{"hidden_size": 192, "num_attention_heads": 6, "num_key_value_heads": 3, "hidden_act": "swiglu", "norm_eps": 1e-05, "positions": "rope", "bias": "none", "tie_word_embeddings": false, "init_std_o": 0.0, "lr_mult_down": 1.5, "beta1": 0.95, "batch_tokens": 32768}
MLP neurons of a small language model. Each row is named by its layer, matrix (gate and up: input weights) and neuron, and shows model dimensions 48-143. Each number is 128 + 24 x the weight over its row's rms, rounded and kept within 0 to 255. Numbers have three digits each. A neuron's up and down rows have the sign that makes its largest values positive.
After each neuron's rows, "fires in" lists the words (lower case) most often at its 100 highest values on Wikipedia text that the model never trained on.

L16.gate397:110139118121163101134120178161108102091109144123150143139099085095139121084120153101126128122117126121148175148123155122123136120168160120121112146168140113165126117161115144154139133146112136083148112120109147118154118141104143106099128118137106102139131105068165136099133094101123093155
L16.up397:110153133124128094136099137132119115149102130108103109116097123104118133126092117168125108158117157111130159087146164148126132163160133147112128137158129143133131129150141107141116103144132138106123118120110107107149118173149138126134146168153086098155145119098155118147166078097108166081
fires in: "when", "as", "after", "while", "before"

L3.gate385:109096144130125118154125129139124150120072093143134143145109125114114133155116129115121146104148125089109151092103129105122102088176146141119128163138176109119106189112099150144122142117131134124111165126130121137152108067114104145131125138129108093115153079097125138116129122065075146088
L3.up385:097101134108106111136112141167126164108049109116128137132129100110166144119120143136102167102134127071114146124117113082106138094191132145147146156181170119109125163142084151146145124106164133114111153129127136147125125088157100101121128157143134103128146128096145144108115134063072139101
fires in: "the", "a", "their"

L3.gate685:084166147161178105153091111128173113127126132128146163159164098152126131124128123120148109123105159127123143110168142104094169141129149113125141188101177130117116117105117132087128087105136133119179120117109133136128148107114116151150117161125073081134090135112079151157148090145093107110
L3.up685:091177149154170100138081100144182114132129125112135168170174097174115132118131123130154119118094166128122140121153141097095167155116149105132141187101169126112122121117113144089129087101151140102165122125111145116126151112114119148166098158134086091142087137100088135152141094141089112112
fires in: "his", "they"

L3.gate733:134123168147137097158182065173130126108133133145111141120144124089108153154100118099094092088126144112115174068145103123145086142108156117099131159153161123114125115127124127129115114139113141108177108155121114150110143144121113144127116128109082154112158118134107135139164128161144163114
L3.up733:120125135145139075155129061162141131131161156128147131148159106073102157153112110109100160103146117126124121102148096109123073143120143104129167175161134127127125115098103090125138084161109144115161148137110142125108132092109114155145108109114075135113159128168103151156151122151124133117
fires in: "he", "she", "they", "it"

L18.gate262:124110158083134135121192111122121148098145092142083136193165089106155084121098113135121107167105105147168173097124142083155066140138161107129104127138125127138158147132135136132101163156134139144119127104116091168095125111160123113124107149144100147120134102097149136134121149101142107155
L18.up262:136142158145152115136089114107096118128181111143172115091103132130142154119136094182118092154114107175161135081115128169114109122124131125115130118132082164123120123139110144138153148150134134134163123136124145136125132158126164101138152164130155108155130143120152106121113070146118155096
fires in: "while", "platinum"

L3.gate575:102147173146132131140141116117136136163103120129102133166125137100108148118092128158138102106156117106131130135142119158097182129168153097120153138125156172130115121143148099091154150110112107117167113104152117119089112142079164133146082149126138120123106140096178117124106123117102123132
L3.up575:111155147119152106138151129159145110146106111127121144189090180100118128142084142148138115115119131082114130122152118130108180103133125103153133111125154161108109136120124114080148125097142108131185095091114127136102091170092162161127122161102155183119117145093159092150083104117123127115
fires in: "her", "their"

L16.gate745:109119118141163114087144138159123128148122089115120129206121126107080129135135115162143138110105160098091146124172122121153106111150134141147150144095113093145113115089107089095124128118124110082146131111167095134085156082102129129098121144107092107164151106130147153123159088102103150187
L16.up745:115141172156147122138142105161121117079120121105139145141091121107116168131121161123115150101168130095110087101143146115075138102137088097111169164133148162118143141121122133162149112158150128119165119126110129106111104126111104161107106143108163136166099107136110119148174119130128142133
fires in: "s", "its", "their", "the", "his"

L8.gate556:110135131157141094130172090117089130144149086144086148131119127118077110174082101078117108088132147170128115148166137123111106164155123095132137100117123143119135130131102147095172124124185122130135124120109148112117142134136123138116158109141114151144113130100114100118133173116148139118
L8.up556:148161127151116107146145104150101118150093140124158088134072128117112141121119120089133113092138082103136105121188151143129136118165144116145132118138118150164131109146115128063171119137121096119122131109137109101116128093143119094103097126132101153165137138141124134142149147185073118111
fires in: "it", "h", "omega", "while", "he"

L6.gate506:093108137109162109118099122117096163113091107154139117107189188144117105149124110130162160123122138125138130154127119138163129117127136076143150096127114143139136118097112111151115122145133105134085113125170156127190080106141152091143133153122109148144196158144153134118094165160085137131
L6.up506:094132137111138092122120126102112105146086117139114128138188118115126086113095142146114138136126116162144133106131091104154159133145151095098137098155089151121131126106134140174111070141104135134136142114179122120157173122137138105129103174105117133090181123123147115063089134146158120126
fires in: "100", "st", "temples", "400", "temple", "skills"

L18.gate416:087107163128145146146110126125122151158114170147136136152124125092108137109091151126153122088105164159120121139172140117086181083101105120125133137076121098126124080113119153134119140113139117100199146144171142132123134159143126143101107139121119088147122144152138115139164103102123112106
L18.up416:082139115115127124115159110138144078144108140114124144154176127141099143168142134120146107106112118122115144125176144161109166117109158141133108134139115152114086114164092112087128121097130130084162123153134178115149127136091137136156112093133159129107111131118095100108123108147111111101
fires in: "his", "s", "her"

L2.gate679:086107120148121137148156159163130144151115133115110140150188122081099116128121128121122080110153110144136083125175138104086151076126130116097150093133136128123119115128172112108140076097097135115174103113121139113104110102144141141144086143106158137144084129111122104167142125120109126120
L2.up679:113139119145107137145126128171176123131102116126108116143128094071107143125111126110119085108122117105162059109149157123099158103105099135119141099112117145158153119160155106105139120116119136131162069122110126139112118106111140144118055144097086124131122129124108110154136098113118144084
fires in: "her", "their", "his"

L3.gate132:109144135142157144148130107124152143141112103136081153168115155124134098186063165108120134119149128089091098129138156113102142150130129105113153159114139143116100114131104140096129146127101123129117074129164091177103171112125104179159118124154123098132067131189133108135127066146111120098
L3.up132:094142103136183141147133109123146179116083132131095136170142153138131122141116131100150109110143116071109119131146136104105150150149154136118122162123121152146132101148102124105165124125103146141121072140171126138093134087117133168137097101144148132159074159134093103123116080124101140092
fires in: "her", "his", "its", "their"